{"num_hidden_layers": 14, "hidden_size": 192, "num_attention_heads": 6, "num_key_value_heads": 6, "head_dim": 32, "intermediate_size": 768, "vocab_size": 4096, "hidden_act": "tanh_gelu", "norm": "rmsnorm", "norm_place": "out", "norm_eps": 1e-05, "positions": "rope", "rope_theta": 10000.0, "rope_fraction": 1.0, "qk_norm": true, "attn_scale": 0.177, "bias": "none", "tie_word_embeddings": false, "parallel_block": false, "init": "uniform", "init_std_qkv": 0.0301, "init_std_o": 0.00568, "init_std_up": 0.0301, "init_std_down": 0.00284, "optimizer": "adamw", "learning_rate": 0.00322, "beta1": 0.9, "beta2": 0.99, "weight_decay": 0.038, "lr_head": 0.00748, "max_grad_norm": 2.0, "warmup_steps": 580, "schedule": "wsd", "decay_fraction": 0.799, "decay_shape": "linear", "final_lr_fraction": 0.1, "batch_tokens": 65536, "max_seq_len": 2048, "doc_mask": true, "train_tokens": 436700000, "max_steps": 6664, "dataset": "wikipedia_en"}
MLP neurons of a small language model. Each row is named by its layer, matrix (up: input weights) and neuron, and shows model dimensions 0-191. Each number is 500 + 25 x the weight over its row's rms, rounded and kept within 0 to 999. Numbers have three digits each.
After each neuron's rows, "fires in" lists the words (lower case) most often at its 100 highest values on Wikipedia text that the model never trained on. A number after a token or word is its count.

L4.up128:546492494555500525494520495479534477498436487511501536494493502466514440420550494517466488541474484508499526487527498451545505478497459502526530486480519540482519472489505478470493481515475516469507540536570496504483515485498552526478532514443471483515487490435521476492519493498455465507491485534512538489489493502443490501505509503463487514455519487527503482503488495496488520494496484488503498482511494464515500520503510493500501468490519532501480485501544473525511509552509531510504503478490510504525511478518525531507570511497515510515480479547496490497485523510475521539
fires in: "2022" 24, "2020" 15, "2021" 13, "2024" 12, "2023" 11, "2026" 11

L11.up520:547534509485514508496536485535499559479468514512512513462497478523465479529532511484482524524502495505517486467495524506470502522501501469491549472470529484497512486514469492501514493513481490496501487522503466488509518516496489490478547516483482458499488503491507464515481509514511501518516454540496487495500550557492491504527550478497520519443514537515467535491479461470546515468459468479523544486511504481471506465526470533489553452457483486505515535472530493532490525530478516511517454450484515497499509530515498502550487531526464476532487465454489509553474532519503512485
fires in: "2024" 19, "2026" 15, "2022" 13, "2023" 11, "2020" 10, "2021" 7

L4.up386:462500467491505478543518509525494474523518471470502506496522506508483502536516505519488464506495482505491516519546479491535483501514461550496469508486456498506480546527495499541520469524477481509470482475517495528469521515512500529475514493421474487481501446482490546527497473499489511496502507493525494492486490482508464495509496511480522553507493485479468519534498507499500490470540506516470501489512526499516535475460458496536476532454497461529540489519535550535512506498503489439499491503472516571476472486524500520459522519462523486499517519500522458476531440466551475499
fires in: "united" 41, "illinois" 15, "charles" 5, "commonwealth" 4, "mississippi" 4

L2.up570:554525529523545503471524496500551531483474477522476510507507499514506483485522493505486481534508504478456443464496510490504490501492478483508496498463507475481500534532507487484479500468480505497537528541457507525486490481484539552493518506465501440515508522512495485558563486505444481510503475522521514477445531509452486460528506510500516492500456481512501472488500528504463473512509488519507496498501512464492461487519471506497452509485505492470502479492457459523533485546485471503516501498491481510500516535490505514551513512521554517517470467478538562513507446529486529502
fires in: "there" 43, "children" 16, "ever" 6, "apps" 5, "e" 4

L4.up349:520505490554522523496535487494522493461456479495490507505471523484482491457520500475421486513465497515502490492561511468536479489479465497547527477535552511474493492503496524484476477465475508476494530523562539493487524506483526513504508534485452462514553475515490451498506504468496470526465511540525535479492520515478448503487514477520467544468514504522473497465451515511509516495487493499521490506515485482523465533527456467510529520484517508478476453517514503548498537522511539506492487494480541494471473479510495513502542506489494515521483493484510455520487516464501508498
fires in: "2022" 17, "2021" 12, "2024" 12, "2020" 9, "2026" 7, "2023" 7

L7.up28:536560508546477504478525512493508496493490496489487484535466515516510496507500516497513528454509502515501546514509498493537504478507508466483480504464530463457527487542480506522514502480456486507495461493502470487483521452485512456518522508496474541502448502497507488487491511481480445523496463502518533481506526455503496493406522487524529551460477487537530483521524486495548509510486500490481487547510512480504525489478510537497513508534505507507499463482499485506527506477519462499520485499496503509465511504486437534475484508534489506501481502509561522524541475516456562543
fires in: "of" 59, "in" 22, "on" 7, "for" 5

L2.up753:506440445468506528509470553504504520495479499463513495488479493466532442501515496498470514487433470546491494485512489502504519489504499486482524449450449488474503533482482490478493501550447520466533542507506488531474533506510476528496545509475492476503467501464506475498499488494476454494498512495460510495486485538498489512493523518497489548486509525524480491497487477496493504501490448454498463487518481474546496497511534498506516434478512526490463497488529495516528486524534516470487488508444499533515494489535521510516513484499523551505457474460503459501489539519514532495
fires in: "2020" 15, "2021" 13, "2022" 13, "2023" 11, "2024" 9

L11.up651:486533478526510462498492512530503483528480471488525522502534543477484501499508439530520531507471507491530521529559507504504506463471507513495449474500487535479550503542484516529519525473536497502501502519488443469501485471471486485537511477494495483482452496507443519498448528506569470562469508496469467502520530458512486493478508523479511506421471509548461527481513510500508530494473502506508515497526482490484496465484479541476528485537469504479516523522467454526478509478523491521530479505510504485491466525486499514498509517486472456477484516498525516511488496521488513479
fires in: "the" 67

L8.up287:551530476499475519503512493497526499478456490487516537507500489496508534498470533466468535486540508511467508455502506486505540535494512511453506519499508562510520509470508486523464478469495466482511465434511528459525490521465541508500482513496507509500477492501448488521477502479558530503461542513489499486490496518512548501493469447517505489431542504516501526497488508480536482488470501481496560507507491491522519495507487499497484513512524521475537520507463521476496498527524489508507527443450517505473512496469491534503504489535500482539451528488476460488503467520436512502
fires in: "he" 74

L10.up709:517501523498522519485501518467474506514471509526490526536487528528505527486486459512501537512535516525482471501470486486502503534539510468480493527509526534507531472493507520489465502481526511497495526455541496492529468529496518490511512495495513438482471484529495492507489439465506532540511508493474467472494487530485511477535545456460469531439546476519459500475540508504506481508506470467473471507552495509484517481476481491501522460506479533538476536493539484500491556519525499474493495440510502470514506478500497531500535489525473533470479465526484470490458543502461500470
fires in: "until" 21, "before" 17, "became" 14, "is" 14, "become" 5, "are" 5

L7.up477:472531456541458484489485480509533426518493498537542517488501504492536503482495503479497500495542486479496507513504478471492517505505494492486519517528501500484480533461514506558469487523489498477482473478507468487492489475496527505501425496464508492443452497520479492515480527460543507490475502511530473485467482460516543479487459520510494494442497502463509502471509514553473449506469510525483550504492552495451507482494508516467527459506525486456486488512532511521488509533472465542514524532481489523501514463475520518485510512495493485458459535485514486495536532498482502486
fires in: "an" 57, "analysis" 5

L5.up620:506510475510522504523543465480524507529490476523473499501530529540498505494493541514488531515483503532472491504527510472505513521500503472411506495474552509535496518493504469499506521488552491505499534511528500502500498495481491553498468516486475490487519498478493498467534472508519526529486570517465502493459494514521535479464469531440475542497486467472495506509530509525514548484523463493484481483532490522476537518485482508499497507489487478515491542484558486502461501511507482463475527461512507481509463454548477523497525497504464516533490487543525491562501547492491488461
fires in: "history" 13, "municipality" 10, "college" 10, "territories" 7, "entertainment" 6, "university" 5

L10.up726:482483462484523481465535535494471497447493453453468498498498501501516524534503517471484483542497486539519489494507455487519514515545501454468490506508536495480515510517483489487519495433515493496519474486549502496495529489473478514498470475500480483489501519536466490533462510472484544504524471528500482466487535527501455478471485492491536473476513475495473501493486480486480531525508511558472547506520518532509535456469458453492480498489459518502495549537540513480509501513503510488497473485469483502451486534514501527473494473516482527441491455471492491518469474473537516482
fires in: "was" 72, "is" 19, "being" 6

L10.up180:504498518542491490501504492551479520530473469530480481453514492543547498512512508494508509506485488520517530524483482509518522471519496453486558498466494514518523549489455467496458490499467526466480514515502478508509508515504525463475514494573486481491496490465494447537476527518495496491500489552492483503537538468455504509519501506445440489473546543441464473489473527491493525521445505493500507455522526495518481495495498512477476462524523525500469495480499468479501472547491495523536485495516543510491498500534534477537519489495501520525469490500508497500533529489483477504
fires in: "not" 47, "2022" 6, "never" 5, "2023" 4

L2.up664:463478534518510476494475490518520507496449425512490519521520507572503492527520489503503501491512511524526519452508519505493490507486494503467484486491487474502491516489496527499501497488540519447513501556510509496558490516476531551487530507506496488493504527523500551519558529526530521480507484493524486490424482523504508473503501475473556476470474488511483526499503523525441490465488514495522494516525524537486554538529508504540496529474513459487530495500483492507518483511505518485516506490544490535535480539509521503481475510536587514533498509508511532513509489525514516481
fires in: "all" 20, "each" 11, "but" 10, "apps" 9, "away" 6, "either" 4

L7.up186:502471476537508493492460485534488473492500440501500548558507499498499518488461490503504521466461503481504518512500485523523506481512533525498533500492483488475486536482500520536541474516519486504532471477505523484512478492556526484516479520492478508464482468482469509507503526519441485487462539504499487472501497481518529467454499501517460541500465498540481484522527428473502494492511575503542501517520537472476493581496501502513534514526510497502500502524487508485471530523437488490501527475505510514456463507470509497466513515476476486453471517486503506493548472499479490494
fires in: "the" 78

L5.up558:540581520503500524488529503497503516509507464461471514513512564508494455504455502498482524486478496522532496446500503485499490529523500511468502470475485548500493543498466527480507521477490527499495505474492502504537512499463494512528525482536488498493500510506509456488499479471511483508500488518530447477455514479518509539473543492443488504502515523514444499490533532503504532475495470460497482489576522489478476517455490510513530490452471504524492459561478485511509534471473485487492494493505543476470501497545516519480499468494480501484499457513516485499482547483461528482
fires in: "is" 19, "s" 13, "authority" 8, "on" 7, "has" 5, "among" 4

L2.up196:502488538493522476500515482506515520509457430523473508514519495540507494497538481491495480511492498476509494464485497480492496521494480501528492482492483489515505517515500516510492508484519478469538523580505514515527514492476547546501515517452488463489509537538485503515583496526509508499477494522554504491431503507480497458506486498504507464497493477478480514490530521535449506453524502532529509499486533506479510534523468504522509538478497506490502480484452492490535511504491520462542498519506498493523470511523479491519467539538576524509446498478549539518522459518512524510
fires in: "league" 36, "people" 17, "apps" 9, "away" 9

L10.up697:485568503518521492467518520473527485475489483497509527552489544527459563465501501503503521495485525501499509509491509498474505461459481467477490531502499491515541489524522534521516519457545504503451472474506460504486482453474475518520482528504475524483470494503482491535464470481502486543497520492539466479472544471522491468485503492497505498497502492482468483529507477514587528475502483491458504488511487490487525519540507484497523500533477480519526504506512493490514505519516424524527568499528512510472484513470476524501480524521480492499459485522514468498545511479509533461
fires in: "the" 76, "theory" 9, "s" 5

L10.up563:491508507523525495468504536546522476530493490498448511521494548545541520484475481502509493515500504504469454517518518473469510474517487485527457488494519492465534481487501490560503501470508549480483512507501537520505467485460540494529497461511475511498489512534476495529481513481500563566480453513545460428491496494511556483524525472504516515494490488477520519503494472496499472536502456513480541498530511534493486479480504513518495485469473523486479520497517458485486504524483510522451479522497485513479514518490489570543532467538521503486458464506496497481500512517488495506
fires in: "an" 59, "became" 6, "become" 6

L2.up295:511478519550535497477517473511542528460450474511477527502484491536492496466527475491475500550481490498493483455494516465503474485503477474506490477492508457488506513514511517477470512486477503504497521545480527532541515470463543525476495518451481464526515498523488473554561515538474472468511468528536512467461520482495511485515528488484545511461410489514499499511505503492468492510513498485508500455479537495483493502531495510499479495458507475493474491472449493479491498520500501487520493517539491451511496529500505503522494491508570490473474485478517528477484454535510516472
fires in: "13" 42, "apps" 9, "pos" 6

L2.up344:491496527474490507500494472466499517482509445502491462470463514511474504522507474527492502476511504482482503536490480495486516497465494491466526524476494456529499512500470519520511474492514523457511454536484509530579464530490515523524489500562475482498473502523471470533532541561504516511475483499534471507460523495495509509512496496502523511460474490474484509510468503476519538480531431479527493490482579527494509496543517567487478507507490467501498496483482497473509481480500506485531480517521501499500495457503548490506424482521537520474538478496518543494477490497509517513
fires in: "21" 29, "1" 12, "4" 12, "12" 4, "23" 4, "kickoff" 4

L7.up154:512494484500517533512475523538543495512486479502526554575499502494500494494523545521511508511494490503479519511521495483455505498505516516498510519469481460468516498539527548529515498555485481468536471465511502500511472452497514461500463535489483499476454506462490513458516521440454513533471529504511481477461498500501526461444472534516452513482483490526450479524514462505523495514534499474466500502524523538465507524499499467488540491551520506480512526515520483495462506523499493552526546479504486508488484486469476529509505520492520477446482505507522493512505506472523518490
fires in: "the" 80

L10.up319:538486513519488495556491512525495503489468482528447497499475476513502501485480527507509500469532497504451501483522518505506497502524481542492481527497520464519538539480486562537500482482504520478491475485518444502500490497503537521512484513497460460484505515500486508486525460486494556522465473490545495450441518472505477484493505506460529508472556502493498489530493454497499522468489483481513501482543515523525504488446455480510486477479472515501516526520496459453513483537504478493493501476448526491553549498491485529469478478537514520515472538513460479516530504538498526465
fires in: "he" 96

L4.up272:533495490568521509493531509471510507494467470474494511498504534491500484492543516481431483516475478515492519505544499453537484477477491483546520474501528491480514490524503497478485465459477490481511521548596510487493537485467531544513504500471462493535533459478503444491515504497458479515491489551500529469484520484475471507475529513506469519473501474551506473490461495502523494500481525495504510496513505484509479521513468503525520492499540483496482448511530506541513510550484508496490485496492525507452467456511502524496554506493509545485496472481506474527496500466507520511
fires in: "2022" 20, "2021" 17, "2020" 16, "2024" 15, "2023" 12, "2026" 10

L8.up345:473547497544542485513481521528509507521491475496506507507499528510481512511488515506487539512505540502465507526508526502486528530524482532467526524453469507528527537519484439533455479486508474475522497484508513494515480491520539485497475515465463506447499511490466436546495510485533503522472509503494496481451490523525493472517486471472465527480500484475445511506484451479532518517518502552468521492510504499510487500490467517492478511462451533483532498490499519535550490537484449494509502490491498526480461476450547532479484452517477520542491527509482534487511509502476476474
fires in: "0" 61, "1" 29, "portuguese" 4

L10.up571:486516470517547480506516503506515503532498494507506517497503520527519521513461502492498545504522520500519501522534485467510507536508556511496516495524484496465528499483502540508491527491506507434499509502472510465534497483504550490498465515508467502480502489545464497508489503462518515508462495494536469496493485535487525425507474539492490512449520516466478494486509434531469459478519467455517495519521510533479507516475518477521482495507487546452519493518525484486501518551463460499495525462507490507495520532487530502433510553516504512447458498482530461491494499491433517504
fires in: "an" 83

L5.up281:507519494517495551509503435468514487497456494515515488508539466537485502521507512473503532478504477498491499476484501478502551506508517503445547503482520480522510500495467473513476526504456495474544492499532451452517480502502499513544530474483477470506464508515510486523539534503491476514507527521452502476459507488499494479513524517473484496503508485495521500514493512520519489493534488502474444481574514494511511469458481550500498482490482492455459469492519483472524467542494479492507497474495492501497467474499473524540520459507527589505470449499541504511522502493481513453
fires in: "college" 15, "history" 13, "country" 10, "university" 8, "india" 6, "theatre" 5

L11.up47:498506526515493467505502491494513506493494465459525496550544520530491514467478463479503514466459563479473506508479476487524521496520489462464486501445504543497542510572487491453511570468521524475537512497486498465525496504513541478497537489478516483483474512508492465544524536513511466524495524504528491470458499523481482467481498522494502547473463471531479460518500539474479518477502503512499502491511538520529459499519476499494497489480501517486516523505488507515533550521466482494545557494493483482489478498513523524490508503479528516500467497486539465455482540509515530514
fires in: "1" 67, "2" 27

L2.up605:486524520462490481520517522503525491473518478507508488492460505518514525512485477496475531521476512486482519515468499496485537526466494504501535517508503523526516561476516506502470493523497499511556471490497548522490464591498524512499466534506495488480520541518467458545526517490539521500485505511506493513480552471503538465508493460527478511498497494500480492542500496451468574471499431474519493479513498492486511523507517497456477527504514466512522499469453497494507493511535485505493484503516503495480444505479486501516449532515466553516481480505529547472515491521451486483
fires in: "0" 80

L2.up537:508516523500523479507496510506542519480486457510490495528490495516505481505522485495478469505442495480468490478495506515487487532496493488477485491491476495480493528530503509464497510488496492472560526556486514519522531537479565516490507492478491438492531554503489502509601479496485488518502505499555524488420481524476508482505499474507534462488454493488487480484511540500472480495505494526526498506501534475492485510533469480514461525509510526474522482496448474523524458530491526479522492491488500478512513535515515494518517516510581539504475494511542554520515492515502523513
fires in: "women" 15, "you" 12, "she" 10, "apps" 9, "ever" 6, "93" 5

L5.up630:524548488498509487478510536514564520530506496442473512484523535514508468508460521483517518494498507531485491506550486507525473499487468497490521484494475544491512557514473522508498524508500527468517494453478495490476508487505516495494484468420513492497504518473512500516517477464509481501460557513516506496499527511478480525475548474482474480501520507520436483453476536475497538476468522493480498493528502494547532481472484486505505503515441534551487486488523493515477493461495518543458477512486463495494473528506493540453498509502460517499479486528495485501482542538488543469
fires in: "s" 53, "their" 11, "entertainment" 5, "and" 4

L4.up738:493498498491525501538476475501491479513491500484499483470495533575514482464480503472485468491489523477519521493504506490465490489512467502494494516483459499531514574500513480456477470509479505512512510501464491521520485541487515474524491491432459482484463519555508464510516524480500499528455465496501498486495482537500491514504523440526469508522498500518498521506492514526517516503506519469528504463486510516455522484446552593474540510440482500488511527535485524516505494489475493543593489489518516526504501510483491519474503478489523519485467487514497507514505489499492528494
fires in: "born" 29, "based" 11, "received" 7, "promoted" 5

L5.up48:523511514539504496479525462542511523508455480497514495510503512475529490492474518501493529526515456536469531521546502497536497492470506523505497519503492499533510551508483534497515481482476462452502456507512497484524493518443491510507484522461509503503499497464504532478529499466503498520417536514536473475474456514485556531474512487477517530469473503535478479472507523507467495520442473510514486478553476500555555473461493490502502518513479547496476504505505495529493498497493543507454446496473485532512521513497515526471523548525536504480486522525479495494493504512499526476
fires in: "its" 20, "local" 11, "public" 8, "entirely" 4, "characters" 4, "commercial" 4

L2.up701:492471479482483485515548490503521517486493428492525499501491506468514505527494486486478554521430495500491529513455508483476549516473487503496527504509483513478507542506528490505494479529536513469537479527514516498539472593515542474496469517541502494465529485504468465539518515492500511491485498521498503516514556485490508475499499465544484522466471473497458472518498511505500533494496487503533503507460502494504515538493488463503490560494524499498513513500446513511532505511502495515506475493484505528452451507482481499490492545529535510505462492479567516490518435503495498489
fires in: "0" 66, "din" 5

L10.up761:471507504515521531488509551471499524481497495468507498506520514507500485518548500535501535498477512484536533489496478495489499484515468532502556504544502542508517532501487485468527499525548582465574471484492516488505470491512528489495455513476498514468529529488492500526491469496494493539476480483525481478471491549509505461510525514492471507490490462497467501464459543484477494466525516499528502488523498493538505526439501473510518516520478506470520516534489523484532534505491487525498502490454523489464526476436499515439473541501488533501497500478490454518513489481453500489
fires in: "0" 21, "8" 10, "pakistan" 7, "7" 7, "4" 6

L2.up613:475512507515503504488522517472476502522509505453530468505474525428467485528554492501492471534439491523501513474502488493514483499518484491481535519470495565521494486477478519495485501535474529453527541488472525488511576519466504518497536505496445462531476520476446472488513489499475500518537489507479498494478558508489470543502485515497467532506516483468458474490510497530460543514518409524502515496474522497489511527474526486497481510505488530495518499482490484529484488477488509460465484501472507508455497497513511499515513507503496526494501503484491451530483541528493517497
fires in: "who" 68, "among" 14, "what" 7

L10.up221:524485477523494503506501537488502495524464476510457505489513523497537535514507510500490533490578481558481453500511492484506526456504531483521517471517461457483505554464511499516481527452469476486478491541544497473504494498494528530507476492500503480529565466518517498501438483485502552490470505520509490472508462544543498479502499513499530489482522512532518504509494466503558510520491475524485497460515503488487477485507483452526526472500480503476481542494511500482474514537520487527507478483470515531500564520527476499520544489490506500515493449508484486541532470509544483507
fires in: "can" 29, "may" 13, "will" 7, "career" 6, "canal" 5, "formats" 5

L10.up79:477530498472516500472521519457525490476488505498510484495477516522499492537524491545489496486525490513468516498508494491515523506484488473479538517500493499467529517452502459501491516479472472515526536481532485488494477445503500532493472483487470461498532491497502507469516382487494530509534516525516489481490498513479498490465474508479516501460519532483480505519477493457478487480470449497463496448526485494467458469496510500472559499475469529477466542506552490477512537507534468502530515437467491544504484517502482502501531465484474531464474519499470494506481491494512530487
fires in: "february" 21, "n" 14, "january" 9, "march" 8, "december" 7, "september" 6

L4.up283:455523513518538523493523501467467499532477485466500497532508501540461523486526523477495447475485516479480531503509482520486502508464458544503482514476495515494498560489504491481505453464515494500513506496503474565530494514480498526505474501495464486508495463540503463514521476503492554491488512498561491500487495510497507527508501436528489494466472528519479517507482516533514524488525530498522474453428496536480514498501450531502508526475464513483539542508511527500483517515477499509587493503491473508492510488472507509499487523470548500499504488510548525493525459501547508470
fires in: "born" 28, "been" 14, "defeated" 9, "married" 7, "lost" 6, "included" 5

L2.up709:460526454514520487513520487501498525499491400459504493497478515512484504494499480481489509498409497508492524513466498509474545515477444502499501514509480543478502540502521499497495507488522507478521480505519514525505477556497537508491458530528477500464519501530460452522491484482503496491513482495526500530514564476500507469473503469514480516469474491527443514516490513492491532504534498518557484510447477512488502540476512502492493541515512485498518500526454522496494504494505491512520512507507491490460469506489490470469470538525499491491497506469564531484508433501520484463
fires in: "1" 41, "2011" 11, "2021" 8, "2001" 6

L10.up330:460534521515527492459514553506487515506483496490482515543457539527500487503530505517488476476525512515509517481531476510485498509503511480513496531500569516490518491493499472466483501509538480502560523481510543487546524552522502459514477502516498456456484525504440494472477486462517545512531529540489508489481519488502489474542506461454522505490534487508515512476504521482522501491494454560513506511520493518471475460525503438492485488464469539518486519499535491528479552516472503480496507516490496519475523500496515501517524525482511478421490473480489494493489469482456503490
fires in: "is" 34, "made" 13, "are" 12, "originally" 5, "set" 4, "was" 4

L11.up44:484518510526486518497511529501493513508471515496531508497547505523487520497487472521489550471547507541451475516488449473492562528506522501503484512497538477487540476497501489521478479475471498463460481521465549486503467517451503456519512541497484469485509482541459471537526511514521477518517510527519454458492463517543506504483519481494513543394519482499491473506494501532472487511480476491464521520519522514541499500543490469519478503499495505483509484483499493516476485495489473495531468524520498493473474511481492525482493512516530503540507497486497490524427521517496540476
fires in: "was" 55, "is" 19, "were" 11, "are" 5

L2.up520:463470515503512506494476518481499489513532482487484502514509459492448526550530484495491480527423503505512502457520508486508493497491484495526488500507499468514495491486446499485491530493519519503512532541515530504562528495507526548497511511483433513536503517524474480504528544542498536507441501516538500500462550540484475487507513511477489502531479485435449468483526493545492515468514428550512516486483568520468496518516506533503515489483501519515489507485498512481475522474513526470537483521541489485475478498511476508499454507484541504480500487492479505501472499495501493518
fires in: "born" 35, "your" 6, "love" 5, "falls" 5, "matsumoto" 5

L11.up346:514534491517550509487474506518480553498482497510470492474530512512510499449503459500484551460550486528507429487490532461502492511517515469494524512470526499507513490492504513530488515473482468523454487527499479524473523484519529481539572486512504562492537471507508525500487469525522536506490433474478491471471488504468546512486511497481484479521521520515506497501506475467502463530508481419481515464526543501478475490506490525478514505493465476479497522481548472500496496507492464488511495469529515499505518509516491541475491489505451507544490486476515493528473545497506496503
fires in: "is" 31, "became" 21, "was" 21, "most" 10

L2.up167:528512539517530471495476503482568503476473500534497502482482495546514480499541482476489474545501516487487489454484524495482499520507468498506511520495466470480498542525521507488480502507447509492533501542485541530484481530489536496489500475479495426485511555521482486539552500515509498518505485497492513494442521490479484457518498452523501488467428470473526497528482530489449519522521475517507513470478478478478473499508516491459468507481499495496506514471427471498524509539491500507547479494512495466525508503505524514523498534517534488476486499491534564493496468520488506488
fires in: "37" 18, "39" 15, "38" 10, "ever" 6, "62" 5, "e" 4

L7.up750:468486498491527499512490470517511504505499459468520587579494550498510515522529488545483533470507491507515522526529537517456503511512483524471497508478475491506529487544498512520501469487498532459502493478511487474541535485526533481494502471436497492491492488466503504499504498448502542510501540511503483508502499531524493494454518521484530491494511486496471497550523498511488477486537489467460531500524504501479507522465489459526549492521477550463505471564493492502506508475526487509536552482517488508519494486502478523484472542490475480471459524505508500481473474501482550474
fires in: "the" 96

L2.up332:463481496513509512499507519498459483509506496482524485524480482482509501539493499519513461506471504459488522505503493516499503505454489514472521490501508573524503497467511494476528495522461495476500498505491526500546529559469544488510508464528498507473491525503423507548561518472527505485530507491512478495510548451496492502515484461533490493527506492396504464498512537481450482508526481523524498510500485506486482517466490501462484470514468545548503492474487506527546463527506515483543482458487508448483502496496532507506546529481481518506503485485479503537486520508498484488
fires in: "henry" 15, "van" 11, "her" 11, "elizabeth" 9, "w" 5

L5.up288:487496465533484482444499502472505477450470467458499515536489535510479490495489450477475498507502514516513517516495465466528523483504508451486556490464523500473505524529500482502492516521504467494501490493519518479543523474479501447515523514547496500503484481510493484519486486513534485508499521536515504475514502511504551498497529480514472508429450541492513493508517528513476511559465510482478542489506503461520442473529524480527543488499511507508496488470480488479499582450527492509508460493564530471469492511477530508489497523527499454475494475483488495520503483531517516508
fires in: "1987" 15, "1982" 14, "1988" 13, "1989" 12

L4.up278:490486519503509522521522504506490490530502500511545472495491533538518484471493526453493488489487520475521522473495490511479493480493445518522493526481491510540489576525511469454481449533490494505505486499478438513502480550504494471523475478450438472507456523508546504498520487459519497520488494499509504486518497515494512541517529450510459480510482518518483517497492482532508509501527502450509482473487471521481527511489513580475558471486448506477510484498485542531516487508491503516585466494516513515482485476486499510497470489460510526494500481508512504493512496443526510507
fires in: "born" 48, "september" 8, "finished" 5

L11.up518:527497484464502497536491524490493523507498491445489525503494494501465504491484503480475556470524503529496536511492475504469507530537494489503457476506534490486506501449472495537459516468482496515505524502540462498536522487495525511505490505544499514501553491548470495477459514487530522491523491518451515512512490467494502504450522490467482483499558518546495531465499518469529490489515499498535530478503488523529492490489521494525531512514520491464557534485454497460487595468525481536494457501491486502442486483481454491492521521505497539483475491498467463520515479488508501485
fires in: "would" 20, "could" 11, "may" 10, "can" 7, "merchant" 5

L2.up502:485475560503496494488550487494543488519500470507500497533505474525497483562505479516486487471479505506497482479489501489480509520491493498526489512475456443493504504506517494507481522510514493491537489568477475523529453465491519520484511525497509477527494523513523473518569522521490541481471488508572507507433485484496517509500484497489507460502505486498447451500511485557500497456512453510517481505521583499475529497517520489519508514528514526497529502519459511490532482479478507458546492510505463525530517516501513506487471513501554523501511495478532523485490545536524506519
fires in: "however" 23, "apps" 9, "early" 9, "away" 7, "needed" 7, "start" 6

L2.up747:490518501519530482510480464467522541452504512513501466467469503502499494487546518530510504525489482475495527542465497508483514507484501485470496514536494486498477519496506497465491495492494530462518482521491496534496478532502564529489483468492451455479496537511488486522571504547524523503467484487542507507459519501516493452468489476485518523471446431441459517508487527489505502527552490493569486475490492504479475498533529528468495497492477475525494490476451503445478497510450498516519498520524482457503495493532527499494461503488522502450527495488522510512498492486510489502
fires in: "1" 21, "8" 16, "12" 9, "racing" 9, "ger" 6, "0" 6

L4.up704:467464539446531488525525522514462502522487509503519452489493511539497519515493524483505485485504506464530546505493480524484502493490454503505493513472490499513497554503506473471477468511450511505538509502504474523549507517481468497513455498504453488456491485550512466511504521500505522494485482485513484522500494520529484506499495437528481487510495505488514523515487492556529510525475515453518463465496497555471525492507492575496529500477452524472499540521503543497530489541534483541569481500511510518506491501491503485468456512469531519480513483495493528480514496451543502468
fires in: "born" 30, "located" 10, "classic" 7, "working" 6, "founded" 6

L11.up367:526557518494514479508491533486530485525487504502493498516491507514474553455477471475485506497529545532457455510486493509525497479561481474491499486494505457478524484501503518512476482459497516527486493504432454491507487504500526514528533504515507523489482522516479461505528504495520516579475464498545462469487492494519456475499524511488531512504525517530498535489535490465512467500459467451467495505515519454565525483489477505488502475493506510503448531471528462522467450517509464502497472502512522519510524547509491532529526500525495518498489526536494475484526497510484516485
fires in: "is" 39, "was" 26, "been" 6

L7.up212:519507474485526470509521461478524527484465475496494481534521503514445509509511489559485505505529536472533521487485491487533522532504517463458489487444515500502514517485504487468497535533486483497489460490522467487513472480465499445521477505525461467506503507474527501481537489530523484545534485519503488442536542523517482461478493488463510537472509474510480530480474463509510506466489473504496487509552522498465472528518468522493512495487498532476492513489444499510517493509466518512508500482499522458519481497497460513473517511522496473490488494464567537546457486492499566513
fires in: "in" 57, "49" 4

L7.up133:488522522502477497505503505492505477487522481428458514503525508507479523481484499484492492473517460508498487487488468468503524515495527497516472493471535514495528534541521506524507475492483505481478471496513557494497479498489546532480508505537471447487500473490506470465449527505518496590471473520513474472474528474514562483495464481534477487483517510488492500447488504506511501457506499492468518562516526454474543476505541527484490518470537478469464502482508508475489492499486459529520479451502541511481472546464506538485491499524478531507479520513503522497469531540513495504
fires in: "was" 48, "be" 28, "being" 4, "models" 4, "were" 4

L11.up567:510528499496474495512525494526492505515505435490488503509462500539526520485503496472533508516534491507495491492519493473460497517493505489525563470437495488479501530530478498539500478466505532500489484545508440523530521533414512521514493512540482484485528524536522523511506505475499500553488452486529489465484547517453533470544520515468462497464520504485514545498477441482533509507499483488503529513527497520515484486460524485483497541498514508480501518526512493497477493527520452497519490507484520498529543481522479501526491518525519504498470473465520533558463513492480504481
fires in: "it" 32, "is" 11, "billion" 4, "now" 4, "became" 4

L11.up250:518483490530531490530490507517494507514484468488518511480540513516483524499446444508498507485484505510477483458499452458469508520487516499490489508456499496513517498484512515486517482463504536488500521498507467490510562517470494508512492460526456528477509460551479488531489485514539499501426520489481443489492509508491501481447478491448472494476503500515526521481497492559514489473527496488468460505504510491513514466514513486428493456519438514468497499478500462503477512496485486503517488466475488556490490517505547539474459494492507520475474468506509489523449533476481543493
fires in: "the" 20, "began" 15, "most" 9, "first" 8, "decided" 5, "are" 5